From a checkpoint of a small transformer trained on Wikipedia: no biases in attention or MLP.
MLP neurons of a small language model. Each row is named by its layer, matrix (gate and up: input weights; down: output weights) and neuron, and shows model dimensions 144-271. Each number is 128 + 24 x the weight over its row's rms, rounded and kept within 0 to 255. Numbers have three digits each. A neuron's up and down rows have the sign that makes its largest values positive.
Before each neuron's rows, "fires after" lists the tokens most often just before its 100 highest values on Wikipedia text that the model never trained on.

fires after: " |", " the", "\n"
L7.gate1637:144114123115130135108103152130151126132137118135127095089115073183132149108100128146117115130114132081118116123124102097171150099124140141139100119153131140136135098144145110140152141116172115102116151156106091126110116153110119139122156115140133101169142166130138105124104131148082106117117147092109112180127125112116079128109119138153136162132138128108110128114143113125160114116110
L7.up1637:141137132068147116121107146153150117150146105132151118124099119156129152087113111118131130129107104111119128170124109121166179082133119115168097129143134138138122075157130121171181123095163140073146148144105130081108118145103114151106147114146142095147141127147130111135136140164093124158105129104096100167123130117131089128108108148143113142112122138141076140148159111103158112112110
L7.down1637:132107115083132149137119154151113117115140124151117091123047079167139148086092124153115255140138129097137116131143132134159126098135109112150156139134154099139120121132131110124127136129163117097127125156099098150104095156116103153114143128152131080155135151146138111106104150149099115131078143121104127129131133115131124125119105127155107144130140129127101111150113117115128128112107

fires after: ",", " New", "\n", " |"
L11.gate1379:144147119117132146075083152133151134130106144135181117138133154133126140147115112118104121114113153160123150136167130122103111115151097145168148143129127117113108067163149082173153124162115106074105128176123119125139144098143151149112091115163162109145164137059126114114117120106157092142111182104132108120172126168111184137107145185094123124108131167144126111143155185149132128121113
L11.up1379:141149151137164102100091148142089129116150138106166144122121141097140134141118133138095119110110172147091130135091094131154148154138146101150107129102133140117115149119115176149151119136124185118093115112069110121138086081114124131112154124137168119122134200115145110104102095156108090122109151142137114118132100155090116117147128156130143129122166151135143127131134150104172130111118
L11.down1379:132170153131119110109139109098116142114120125115172080146116119161143140126080095140120141114148104115124123126128120128137075150137134101145172132123115103124106121126098117115171101140096119181097137123133122112128100127112135157118126102101094117143083127084110171172142161077097076094119131109132099136161114103137086113143132143182087134144137153128093112173129103125107142117147

fires after: " |", ";"
L11.gate204:091126125160123120103086117120135111137111116117133117127148148170128116142143165165106133114084122108150110147101080102139113082174137114096187165125112100128140095138130130134140133128128090127070149158155133068106104180102125109090130147187162152136135122112147144138129136134104130175129174180144116134120113129082126143114117187104123096120130166127132132110121137122137177093165
L11.up204:118149135114145110129116153113109136125136148121122088100116135151121112089122158135112119098072184157108126119107114165141155115157133159111148139114113158132148132144130108121125143126113133126160133068143105140154101118108143106141162141139155137121084123136102187116123155191134152141148154120104131127138137151112103075142138122151113085142116128104119136155122117164093157147081
L11.down204:123152087135125120151128132150113131167206106138100139126117144140118153128107125129108131100126156113095112120122072114124106138135146145120063139164120119138119120136151049124123116130124102125144136112120110124099164136074162103143123111051111134098108131142141143131151137167122118127137143150111117173109118133166121118134130114139150107152122175154086133106148131139120131108143

fires after: " |", " -", "|", " song"
L16.gate293:111136087089143141106103124152112154134114111100136106147115082109136132137149142092130114158122112099119158103143119102144112118124114124113148122133132095109147134076115127120074147141116154118104121128121117123113120092138139118164150127091140146161137138149151130120138134138126122165123124126136125123132105143095116081124178122131108122122133147121090090142149139133104110109112
L16.up293:115121120095128088136120064159130075117147074104165104114128108166156102127103095119126099116138129133089126107137136090140113111160149121084117169112095125156096157100160166116109132139072130107087150151180157141143085115141136087152111095163140123117109120135124107096155121128111136164144097154137122109154143112105078151134161141157154093086107133142110077147195150163120098090115
L16.down293:086123129113148120132093120130165131124113128133127159186133131136121120124129140118132149132123132122126143152125126072110131132103163131140117138109080126128144119121114160108122100114135177113116129126115136110188114139132145122111151161141145086162114131137161132154101099087123092107109085122097131144135117120109114142101149140110134133159132121109112161097132116134123144107165

fires after: " ", " ("
L16.gate179:100151092116085117095141129124117106107148128126128114106163170157082161095144129159148091143166136118142107134146163137154103139075091092116084128113074137146141149089165113110119087089125123150118109162127123148123125110175108148142156152133116123163112139149110121143132114119143149119124114101122136153125097103109102082129128128156112153111105079159141127142147086092117136137107
L16.up179:103114179155104141173128149143108120106135140111151140124137158141129144154101126140079133107121129087123118093167125118153100147106123124166157071108146144157168121140097118087136105141137126168112104118126073106118119162126143139111171126128095140144138116090098095092142132077086116153142112112133133145086152108156165138103128098108122123121125124098146148118131125149115137115158
L16.down179:143149104132152174137236106152107141152073121143174173148157110127072168129114119092130107137073096093132111125170126115151110115116155138110103101131161115129093160147126117101161146117148125135115132140140088129091092112151161165137172146149105159116184093143126091136129074103128109137115135090172147140109141147098128116122075124110125120116178137160098128143143143170144155123106

fires after: "\n", " =", ".", ")", " |"
L7.gate573:129113121125101115134145127098106143113165100165126134125151128128142167140122118147163129122175119121137121104107137115129120115152170146108144129169188144143135128143092188097138091125147119114120104151113136148138128127112133150115111093136125108184101164103118120085160106125147108093116097118140114157102110141122133138121126149139146127120121135119159083160122103131146201118099
L7.up573:125126113109165148141110119158157123104150119130086074121125151120128120132136097110114134148152101132129134122128161112098131135154128123167155137147134108131167110135150130116107157162086190128073138127093178130127149132116168136128128112113146147136078128145115100159132120131150107114130126105109114104126128124131143167133130120165135167102161101129052117128107176137115170091135
L7.down573:156126133124143165124121142141090176111136148182092094147121136148138158112141122154152142134148123168122122127083087174121112150143161104131185133130122164132145091135156128120123136137086135154137116067101168144159164112111095146111130133142141097165099146145133112127175082139116121128119132143132137091118162156080093116147132121144132161151083102106133136132103168124089142121137

fires after: ",", " the", " which", " The", "."
L11.gate461:140101102105169107113101100104089123164154102162152131136132090131116152110092137120168137144101140098170124077129116113148090071125152116157148144139120153165125111117130128132085149140135144139144138116157168123129165148109105069133135092181138104167126110118106083169102121110106121132144158166085117114090105148133069142191135113182110145133138166115166126153123130136144142079132
L11.up461:109138126089118136129179115134063101100127126120124109096104139147095170096129063130160108142113126141151134115121149146114091106119120117176146125145137151154172149137146137170138114120123137131096113092118117168128156144089145111154103108135153124109113157152097121139135136105128106132099122139138135086169116194115175173113130143109117134151133139134126108150148153112108103114143
L11.down461:100134117175140110120096144141117138126122105146144137176133098114103132114131107107096117077109089111146126166161090100158148128134145134103141102122125115104172112145138104131166137130161123127112129131126099165135130126142122118104111094106118134182140162107156132144096143131135143131164064127159117150154128101124118118139089094101108124101143099102156126140117134103113163131134

fires after: " "
L16.gate206:132137075131114139108144098127115073152174096107133089133152157165133136082131165143116102115130100133109120135129155136131070151101086101147100121115137138155123144104079132099105144153103140126099141103122193141117124119087110134128162152147092127136123109129097178135165133104164110132092155118128116147143148109111132141164137108159114161156085105113168155118175104087103114077147
L16.up206:144174110122127115161133089172132137123126138110134135155151107087143131120097129101113095114102086108135152104142123141130091127137069127129120128124136101132107126115092115138139184186143101088141113114138140088118110125150130120117126129142119142126147113103114114144131135105122115124101145109147130126159130136141118160086112137133084123159146104115115110123113157097096119177137
L16.down206:119125191133140083149163159091174135106164123134125123156131150143123089158164094094119145138139143150147138130114127145139124130102097111109115113057149177123122116138138132092144170109117197116133116130110086127131152183126145110117095141130154090118144153144144128136119120106137131104132145155120123145103160160112132112093086139138127115122148131135107131150161137130120112112105

fires after: " ", " the", " The"
L16.gate1050:148138133098125115100152129111164118126131128139136113159123172117080140119131141059126108150128134145155133140154114096150173141113092124135120093121119173149125148169125117165145120123142114137122158142120101128096109104119139154147136143165101134130105106112151096141138159078097122122153188102130088149084101128089128123128190135140101127180120127153151130120092086098104100104099
L16.up1050:151134132085108140122126082103123151147081127110110138169137126143119172176110135143109128147111131132171108139143089115137139107100110131127142092090126140096137111084103106170115174138151140157138081124168180118075117125124092142150135145095130176123118157163131075122118141135141103152125152158134098128114177132102090169122118155089091118134115137148116070122123145108107119132110
L16.down1050:117122114137145104129118144138087148144111118118126127140111114120129134167144089121112123121134130118118132094129131121110120170189113188119111135143150116107119115130113115115132133149149128067116125085105098142140118149081157157130149083148189135093065090137103158170142120149149134136145116133114094088113108120151133106128088124145119149095119105149144153159135152130157104119124

fires after: "2", "4", ".", "1", "5", "|"
L16.gate1602:112153103097168156117135108096106121119126131179115132119104147219139132119119148110178098145138139108124156128129130164120144133113125131116172157103074135115146154087102133145137122105118070082137159098120116090119102119175129136117188119154188082134105144182105151123111149098154130130151109101112139083102125137142124146161166125140103143143118089137125134096131122110087141105137
L16.up1602:154104123098119118118102164121137145172120132139152144102121116135059094133111118153117133127141183132122154067109118098143141124113134078134094141125167201137104135120111160142147106178115161136184158170093110114141098125123143132133111144090103163142144136121126124109147175074104106105126132125125099142086109141108120150155134169152161149125104152131139108139137093116098146132122
L16.down1602:115141122139132152115112107143138113102141141136071163125125150148143150107118139103132101190131139107148135103098159160139136121111147122128081133163104122102151139122104118122149110194081121158159136092082152081130123141097117110145124115101122156105152099174125112072130154128107121107178103121137142154118127119168118106149135089106113136120138145133117119116148170091165158122132

fires after: " |", ":", "\n", " Synonyms", " the"
L11.gate169:125125143083170138117094132134131165127124139158118114142166109164148181139127078105108120152143119148117113118129115143122088157141110136098128106113104112114175103087125108145092108133110135103099123186108119156141100119163144145150109123176152121114110150156114088121149122112123171163125134142107131181133170122104106128125136159158124138144133155132116075118138179125130169119114
L11.up169:148134145141127103130142143132132127087096087159128132137118088154134166144094153097131135129113150107147128094122138175140120120123143147130166114169148114138121148129132194126102134107127123136102137145085119142141159149175106096144091145113129118141110117139140132092145146142127097127092179119155131162120172158144123102140117092148105119094137083119132137176132128155146168107155
L11.down169:089165125127146118113141176153102083134131135155106083172103124119097168130110163128140091114134156160100081143113104113151101157096138102144143120165143113139148091112138108120119092140116101136131139140146103133176127144179101141130135151134141126178108141108117096101150108132113135138126126147122147139125136164101117079149156152118142104149134091114077129136124157132125127105089

fires after: "\n", " is", " named", " grew"
L7.gate561:134106174115137077095144156152150120101146161174094105098115126168141134140139127111138119072112162147070118126134165163162121112147144113137078109098142147143125124180111124164120129104124106149169161125126099131123117109158154133115146097133186115154156172133150113148138128159117094128152144136117132083081120131102134157156145164114138140168119093151162122147134119107147167121143
L7.up561:144165079117137104151156149177074135089150124153102129125136090162117142142140139132102124108105105146115144092086140126151162174123152159148089166100137118126128123118099132092098130145127143135133123132095145142150124094142142120141042172153141118120159108099133132117124117172145113135123175127127115083112146170127109109161141150124146088146111100127127149122122105125136080139164
L7.down561:116167105121122164130132130141125128163149125129132130105136127136136120124105167161144122098109086117123145172100148127156097140178124135202108119120117100133089108076103133135112175111105113122131123133160149164189115130128126130110124131121132123137126123120146138147133112137164105118135154141139140122103107144082124146149131141099147096166124090093131117124133124173124136161151

fires after: " |", "."
L7.gate79:139121104123087138100154169124129148133108091156129153116143147158136158115131156087177126137110059143101106148136123071110132134114136082140083102112139113096139102115162115117146086118155138110141149139118143132110099141122119156110170102135140130162126110115105128126130127107127148141110121132122116139106134134099115099109134151122119131108160121153170092136140113119111160120113
L7.up79:157099135084137089152131126188131163150137117125090132145114124157117114106131140091131118111077082119124077053118115103105135134145122072150095108102168080114110111130111113146094147121148184129125166136092112110141095104129141145122149095158141112143124121158135129098090119117137115144124149075131144178101122125127109131113102134149160139114149134151122118098140109144136099123169
L7.down79:093120107060144157118102135132080163138165139133132081117070114148151109116149128165132255129137123104126083112151135120146155098110132094149114147108152134110123109114113113124134163141179116115131155113112115154155123146102118128110132117130138079163122161176163107116118135118124123146123100106135135175129121101094117115135130135153089147138130096135104122137134112125134157130108

fires after: "-", " |", "|", "==", "Early", " Early"
L16.gate1041:107127126121158121089100161171152090144111126098115126136122103163143147072120134091142112131118126103118127142122147120104148162143109131063067098165144098149163086131083131144140136151162189123122138113122088152136110145118147107114146117171163150162123139112171114136089111142125147172127144138175124125104148128148148151148130125156143130082095113134124131134157168152110129129073
L16.up1041:175094094138147138128144192123137101116126076107149131149140109163150125105123127089126126136141113094080118122128164077116073102165132112088095103114093125109126135106129133109135116119135087178130114123149116110130142103099118105125155129111151119159116129096078122149124130151124158169144139120086111046139111103127101199124105134107174170107118108138130152186172136088169147135128
L16.down1041:174132114136119122118146138098148121125140113142146151113169118162160110142139115087159177130110146116123095159103122132184120144168100099104135103129128144135141135078191137144148157160135137122116128130109110161154073147127097123173137164109112145157128148160150134109140140139171116067130083096161127165116100101171146115098109121146145118124110097145105123124148164094126133148138

fires after: " |", "|", " No"
L16.gate691:102115121089151113115115123124075147155132096116153113138128113166142153168118164090146122108170147124140129154112156119133117077148162144151127107169110140130091068090125115153117112127106151147127121157130103134123086136143146163114152147131100091138098104123123104146139102129098130135119088102122101094158116109156152120082121138140121153088117140126054115134151092088173114112133
L16.up691:102144142118112136175149151133105104149099092110154140122107103123081150158116156058132133154140139086129122074084174145119145109102104146078085126096143138133108134141132126137123122120117134100119143125129124129120130087161120148140109122150144121167142093173126132115121153162126092095121105122125136135129111158138118109118163118142138151088131130114150128145118146149101142122075
L16.down691:136128127078143130134161128168111126131130110109122113106151141170104150116119136138146048146107113107163117149161170135119150143109107123145153123120188098104146151114139145123110170148100182126089112162150074135078162116145120128150127166118125127142110083143124110088133128148123134142115128128108107129116192182149106145133134131096164140140119080133130152136106099115125120102117

fires after: " ", "1", " the", ",", " a"
L16.gate0:142123132128175153188144112111122125104126136168115133133166120110133167133110144146158110118107176119127114117126117120137121145127164090122104116129136145112165129141085105167161149141165163154140151129113103128110147086123131105126127092116111100139095126141145140121141130133074105134130118119132136146117125103092085110148137133129093125092120160141127109145175138098165127096094
L16.up0:127153116169130129185120135162156138157142109133126150136126117106134137126138145097142100155098143144144114156152167125122171149188167117142152119169159157105157190148122105130114109169155143146139090143108106104129086136131121147087125070081138139142129125134100094143148165116153127101163134144114127166100121128090120100066155147144128118123103151136146144106136200105118125102077
L16.down0:097158135132118135101108133131160141077128136135110120145111146137130155114133130117104123127140139142159089138133172137093126083139133183091075089127105114117085170130130144192135123178115137105088159133135125134146133095130123138113148157114157079123108140152160135143136153098150152110115122129146100134131109170112137123122096127158117145123127130123116088141106091106123171112085

fires after: " in", " during", " In", "In", " the", " of"
L16.gate1187:132135110129116143079140116107097132125146103142151134165142110141144133131128128147137099074122109096157171121141134112108142142156119123084121119165156129113135135143134138111105137060162103129133145111102124161079115107110173161146104141123131135140126139138148091165199160078140149123107103107119132103152143097157120146141139080129120115139142113116136092100137155106130114092139
L16.up1187:124144153152092155136125120096114142100154136184098120135106099139152156125140071178131126133118083114136102141142049140125180112104106185145106131132137120112142129160120088171142166109128123130126165128078072185117088111136143095095083122100140135112137097110172190143159134104089164124088117123123127106132166122105130133119128128087109150126141153131128126137112133112150148113155
L16.down1187:101109123097169111092171141093160135142106169149113106112130183123101140101133107121097137156160116112108120149153143151125156136153087146124129159109130091135171135119117120161124128110176124158148134122078136087117182097180152139102146116120144086162166145127157118148105136160108121117093096155076126132129118126136128140131086145124090064193137139123114121141110115113166125118129

fires after: " |", "|"
L16.gate1692:155139084121204158090160116109137098173141072104104133112117137193128131149103092128170132113125091121145098110144101148116141083073135097087098085141115147099138102087100134106137157129141174120092100101155078136115118107157133115169131158156121153156157091155158112114126122110119144150127107127115168128097098106123114114160122110120114115104167109122132108102123138122112091120074
L16.up1692:168106143123152123120119148144119149131128128124110123132100152134136160136129119097084124099127110134126103177117157093134097089112112067148139158113084097124119157118076130127100145142125153150131124126169114117126128098172096105167124160106171109109121110141128130128143153118072144146105145125097144097158128152145115098122138134158161144169140115116106105134158152161119116109149
L16.down1692:192127145174156160072113130113133100137096124155094122170143062107179147105116146172119243168081137117124150153136139154085109148134107079130137152162107125083128129141160092143107085142085134141131150134145110148128140139168109118116158121124102128166122105114151141110115140124152141123091137150143144099113124138156135128157133159113108065127147134124149160153161124139139108139169

fires after: " |", " -", ".", "-", " (", ","
L11.gate928:156113090140100137114166095140113085070193122105150110155111147131100116174100156092098105156117135095106116115089104133181139085112120117113167110096107133157148116114091127115119130151110113141133137129093130137112101114116160110154135122114151124147132135125143117088134138144107161136118135107121102087153125116164139080109153129136162146133139152116122145126113118117107152064188
L11.up928:136128130144124131139103130121118126135140125125112120082138139142153158159125153124140128148113149101159139096087116091130121103101117184131193149105109128129111092133128086116075163117108130100121157094158133113145113163157147087132106113150137137136124103145146117152132120144143115135042155134125117126143150152132156139135108150134122130152114142137116150100122160121108124122129
L11.down928:096108100149179100131077160168105132174129117123151112142107151091122166081128154146187155107115126080111146148158093108076130088124154140093101121123124160132098171081104095134152092136170102138128152136151129126107172138114177126128138130115142133118156106089129145183135149173086107149146113162111130099116120117131129111136155102127145126119101126112118093105129109122109146168119

fires after: " the", ",", "."
L11.gate768:119099104115112131128140133128142146132130124139161109152154149165131169106131191094164105117149105120118140144102090148059097131149080124108127098113134139097147100106131144103133126132108085140089146155141125128141111171154116149143134138139118116167121148072110127128186121194116178158112147107117094114140121166091113156128155102121112142152105160127136153151104109138133133157104
L11.up768:124139107137166150133124152148129155158105126104113105156108154131141103166117143105111099133101162141178148139173172132158101091107118135115160120145154148152146138120095090120115156104158093134147131083134125099123085101131133119148143109157128122141118133159116121171117105109138137179107193153113135081146076149113116131110145126079106141178144105079145132126123123128107130143090
L11.down768:117090075117114128141119111135110144135133123091125115141126155114145180118132140090133132144146128092188148123094104167090132098156163173124101110109109109115127089132088140119184113127104116199090143095123161103144136128152112093094119132107144110134130103139111118118055116117155143110112086144093134096120116072120126176163148133144099153132124130112123144135124104135141110149171

fires after: " the", " of", " in", " on", " from", " between"
L11.gate1218:131136136098139113094131083078142139157107135109108119130141135162100124112138143113121115124114146115157157145098127089078152123088153110101116114143108125138094157094111134115151125111135111151118183116113122161071118125117128118139162136134120116141099119102177144105125118118115177107120103137144119142115168106118074136150101083153125135120123126116159107138130150139178129098122
L11.up1218:115120117126107113112150150129120097147143114068128081154142116137126136161103141151122105107110167139116129138115112135112122111093080152139133104129132159113099101143128149126126140124113118139124139172151144122133154149140122101134121132155108093162144151099108129145131155149132105127091175126109106118131127164133147152144140130135171161123097142102112151145174124144156133125103
L11.down1218:081098107117131123134113084099090150142104131116182212136134160108113125106113114103134161167112094092119151113110146155122170123103108108116109135094139108097169118108075126140118138116115155108068146137084165115138134125172150115137161095139102142131152133131138087143092150103144105160148133117160143140123150113133133169134106087134127064106109119135126198162123149127176136111160

fires after: "-", "|", " |"
L11.gate1074:146115118116164122096099070136102129131133116185130104098124114165117107143142169161143108121120145109138153131102092112158135095157125105125155133110091110127114144122119140131125116138111115110155129116087137128103096139102107108135161156130138129146113094150154145127144113104118129138094119134098147101123115116138154104097127148165110161128072154121127134092182122126168138124161
L11.up1074:153129092100092133158079144148111088140164130125129104135116103172119134174156163110154088131107166143168149112115121100130162081136140114134156144104121156153102136139112149150134118114119143138122114140107156151134111110123114107139138134114160123172152088131151091121091136140105130123125122147123153105126094115102120097105169145165140147124142092148149088133129146114137122109114
L11.down1074:157132141126127100140135112121120120154169122128121097134109130103137142105113165136135102109120126129176164143119104124145158095137162087108113121115099140151120138068129123086146119171114131120118100095122171111178142147128139107084171142130147104163145114090119086078100093135101111107124132167121108085131103097133099102150168154085160132102177122099094123131142133125103158117104

fires after: " |", "\n", "|"
L11.gate1519:160147125153088111110121123150135140095166114117122091118118140097144114150149144131108085118129133143117120175115108129164115149153118108194139156163116114119159110134117100116129164116125089091105144139082168136119146091105172165147109139161063132125108066123156111113121127133135133113135138103137132108135141117132136133129200089148124161164151131138120116138128127103157159111151
L11.up1519:138125105105142142160119085157136129146134134129150135136132097140132116160113105107141114120134139150145129139152122105067129106119078115140199099119139133132123113118109077123119156142121138146136109145117138134117148106107074097120127144172126137194138103148166128075095122130145098148100157084096122144131098131133088129093168155096128156163138083104092130138114098118144081130124
L11.down1519:122117108180156121144063123118128124119141115121110134092093110130152144151138110119142078133119074133134091140125109132151142159148140135110136113118136156171142102122071118105148118120087154172099119176098135142136132141127125117163127162125121126130158086121104166095096105128154138118120154110123136080118149149090154069106164137108126127131145151150141071146102122116140102109133

fires after: "\n"
L7.gate494:124066117066165105130113114082127145131139122115099101136132117154135137116127124120156127132126098142138106080108083066133135073138202150140119122122118113124083112112115103079132146160140110115155154126134146116120126137152176120171131123127122077107158126151081116124113139133104143085131118135091177106108140160124120149105164101186163150130163151106122133137122153107138110119157
L7.up494:149118149119128129088135112119135109129157122138124125129094124165155146118127162127091139147128169159118093140120088123138147111145170116101121090099182114176134096082106089131140121138142116129135162130145121117118126139129095145113129146136167095165160105104134138131127148175101065117127141154044166132080172104164120141150110103159162134129138107124099143105139134096115121121147
L7.down494:177138149135124136072154122148139151087142127115100115144146143177107158084149138134130141148121155149138143132157112167158136081167179129167193095146142104146118120115137104081153123123160093164144123133126138119190133136164111150131153168106147138119175150090147116138123147155115121149098144130098135114119135138129087121175099096141100133131140114127115130126147108101115142090110

fires after: " |", "0", "4", "6"
L11.gate1006:147147090194132102138126108107132076176169128142107125161131089133076126116143167132079097125106117103116137165091105127100104135095111087088152114116142128097127133151187116149149100146125166130114156169136110111130152177134172123093121157151147100156069156123133115104112145130081151112140129133130096087158130158086131155138169154149098173120112124098126159121150094117149162086097
L11.up1006:138127144136170127122112151163135134145142136153159124097130132142108154103143130138116099133119126114165092173137125120112146095121081088076136109120095144127128145136132079140153139122095148142131170159140118144108126111125152152111114153143162104109109172145117132146113104132130113153127145141143132093127142127141164126171120134145171124130090124149129098163134109158088118111103
L11.down1006:145106085106145112127111092125117103131108113161127118168125152107123147153104137160134140120125173139118130129126125077130150129136173129110106137154146124121098140087152109129138119104150116097091126169085111140120116176128176154116051148133125124137112145137122104153124173132089183132129155176148115116164121081124134144163100135112166147122112093113116146104110149155073163108127

fires after: ".", ",", " was", " is", " as"
L16.gate1074:112132158094119144117100172135119139110120103079143121136122150126149158121102111156101111145099112149141132162140098172142117086149083129129162122116103158131147142144119154125133120125122168086140140121099112147099132135142104127141146080119120110131113133093107107128132132161127135156112122123142090103087120129084122077108144124133191150132131077099123146148120094108163101118105
L16.up1074:144115082127155114105142118110137154133121115152107115129175153113147165115172123098165115106116160165163097129131131154165106119133178159171159090172099151137135137153149115138089134090135148121131149107051119097110122122121131136129108134123117099124122145159160123151132104127126124098113141127111121106125120133101138132128139150129149136130140082154107111108157114155146125127126
L16.down1074:103102120120128100125141114130134090124125171134069133126118101123143113133120106148117195117122144092125127141124134119136162182137070110126095155153091110151112104116141113110177105108117146134149121159104148138138091160130090115138135143137139096151107120123114127157112136160139144129140103140136138077121131086134104135156132128119099087111121144115092105152164117102113131113146

fires after: " the", " a", " The", " Ac", "-", " new"
L11.gate933:135158098105151158105124136119134136152141116174135142195175113175134179160124171094135120120117129124117138153099142119118154126125076168158208109149134132089119100140123158141108140105168140125083150104151118082156160132184158116119113133130115137106093167188109110131139129095157084167122153104139148145146138122181101145135134181134112161116115118141127154107124128110134130137125
L11.up933:124113079125128115147161130117098088181091146121112118103167129146158130125143156148113111122116101132105138125119109102143139091109135125123131112136146134132189132132101139132133113119152136115094130108131089114129118194171110108118120124115116146137126152148107147127128126094120109157135170129124107108136102171149158122125142146139097128156133161100124127154139150184123165134125
L11.down933:141157123142132133127129092076147147116099114108148155192147094109114158133103124132137179103119138147098151125117109137105108134130112171134132115099136137082163116093115135142119133101099107188105111091124130171085117163127167141097124144124125108119155100170115133138116111163171109142130147071112150107125090115142125126062108147105111086136114107107113128096112157139126127118122

fires after: " the", " The", "The"
L11.gate346:173115106109146103137136083102142192162170106140187136170126122141132140120125138095118117118117165143131175124154122121123160122137114079148169119160119125122132116128130087150162142126114102106142179089146170143111104136110133121120100105140117119090124123141083117135119117113100129106126133126109097158128105120164108163113141150140116162115163162138162156128127163153139158142106
L11.up346:156138177106085176129132144100140137098128124146089102128149118141129153109137123153127106097112089149124149108105129090125156153105095148094158126133129127104150074110124156132122096097145072130100135114152130171144132130137163148129149163096092125163111133102191165121131148146148115120109220115122111125149153141153163124132107129091153129111138085135159142177155113123143134147158
L11.down346:115108117131149126140107134112118146117112128155101086139131097115137124120115068134112109130137131147150141117128107155112156103154157118156158132125156142109106156151080136153176108129160166079133114155119155100130121140162161156149092130107138118137110146137132142187130159117140163129156142143155096109159125119134131123156141117094138112135136118147116120133117120137125141152097

fires after: ".", "\n", " However"
L11.gate1462:146113136115125124134142098167071137081123091128148136152136117128127116104148080120133090111116151139140098160142112149132136114192104106163086124145108159121141136129106126171126140097155135140118128160103131127140127125124141139136092111167134087102117077142109063127095104181128114139144142127136142090125168084132104141173161149124165139121147088149139136108109128124167143128122
L11.up1462:176125103095127152135172124116115099125139125126121092119133107145124148096134152163117136147115138125160070102103090128158107110069157117115109158073143180140074129121146102090118141172165139097109129070116096140161136132194130106111139122163135145167119114118154093116130138107118099121137175152105122143080101120124099104124173121151151103139108135117150136133135107125131080176144
L11.down1462:147145079131181126184102112125095107099085137127142119147117162080125195109149117127148155123121138162049130130107147148127140131108186117168092146151114161096145139113155127142147157122079103134168164144078118124214109115169130152151113160101117140139123127136129140151097114118123167137132099133093127104142125117141145124118113062106114122162131126151113109086108133118136128122201

fires after: " the", ";", "ang"
L16.gate1544:148092114121132121145081129145127141101153119148109070146127090114103079124155154130118114096115102143157090139129146175120134127135144104116092164154167088153145108110142123150122106151139117132092155134087127084135107077103184145139128102169090133136079121139096117153125110135143112179113107140095110107177163139151102131130139127173111127135128137137138109137141143137113134159119
L16.up1544:120131137088145115109138092099108155161159128162120130139179109125088102112160148131136136102139119116167144147131093125169152088143153151154092104186100142095136101098131103134110122159161125163113147169132127142160087130147115126130129127149125136144156109117131103088135128125101140147100087145075112104122150118137110128102114159132110144111126169134103107132130152127145080134146
L16.down1544:113117094105143159077147129140111143157132128101058102161117103162127118070124144163143180095156146161152141150109130092112130115115103118138105162125144111143124148141080126093118147111136126129117128123107128144124073118120153149107182143125126108161127111123127142114121096133144115141112135093104111150152152147146122103117171132142136144101139101095105153118161132074102149139136

fires after: " the", " The", "The", " a"
L11.gate1535:155122108130175127143153121119124151132146131142119136146126092165129148094118133119167117107162115145108156140151170111150163117182088132159152133129113126111144122090109139136138148133076161112103119080118129058118135113115119086129148093163154108136120127154162159166116108112164129137140141146107115119120125161168079153142132151126084144103131090142163144132139140100144174128095
L11.up1535:089159151099116152100148136139138129146081124135100076114102165146162164096108176109137115158137123167125119134075107122147157173092098123100106139086092164134131132155128168112106140142156080120108145155122119120156139112126127158135159221101114164134126158114124164107107145103135140110119135114156132122155105160131129101121138097123090123099087127137102139097140140136120163130134
L11.down1535:144106093146176125137081104083125157161113114124166155148107102101111119121103195135160110110118105112117151138184107115144082116100129121088144131116110177148120105127153153152091134103121120155145151097110128123128132172130124117103125159141109089129117095119132115127101113152117109093134099143131118041140107131119160178135131122126093127078121124115134190145127149102117166124129

fires after: " as", " was", " been", " also"
L16.gate291:166123143092120148117104159086127151136145131084115120134118121117122173134128142115172112142136141123145127157145146163164123137134178139111132078097127170115108092142160106127131109069120129105132101064103156126117124174150156132123119132155115156084091157151118104164143121134171111146124135169151122157089039129138139105155137165109125138119153117127138125107093110095098156118099
L16.up291:148145143097125155137125140173145134167135147146108108184112128109109134126166146121113130116135105155123117142175104171123083123152146131135174105120107164130116120129125162122131125160097128124141129111113123156130116149078142138170119167144160080129102102169160097150148149134122158164115164138121138160092107099151153143095189155114102111181131079139134121148108114100119108125121
L16.down291:074171130128147122098130111109188137134121142156020125082132127103113134134131122103136179112160113150154135118131110132143142142145128079133131124112117149098077108133140128135134101127127092127068146145155129154091112103135152121128149130145126132096086113132080156130120132137120116109131144141150122092070091111118111115111141077118116133133133135113165127093162143145116102132107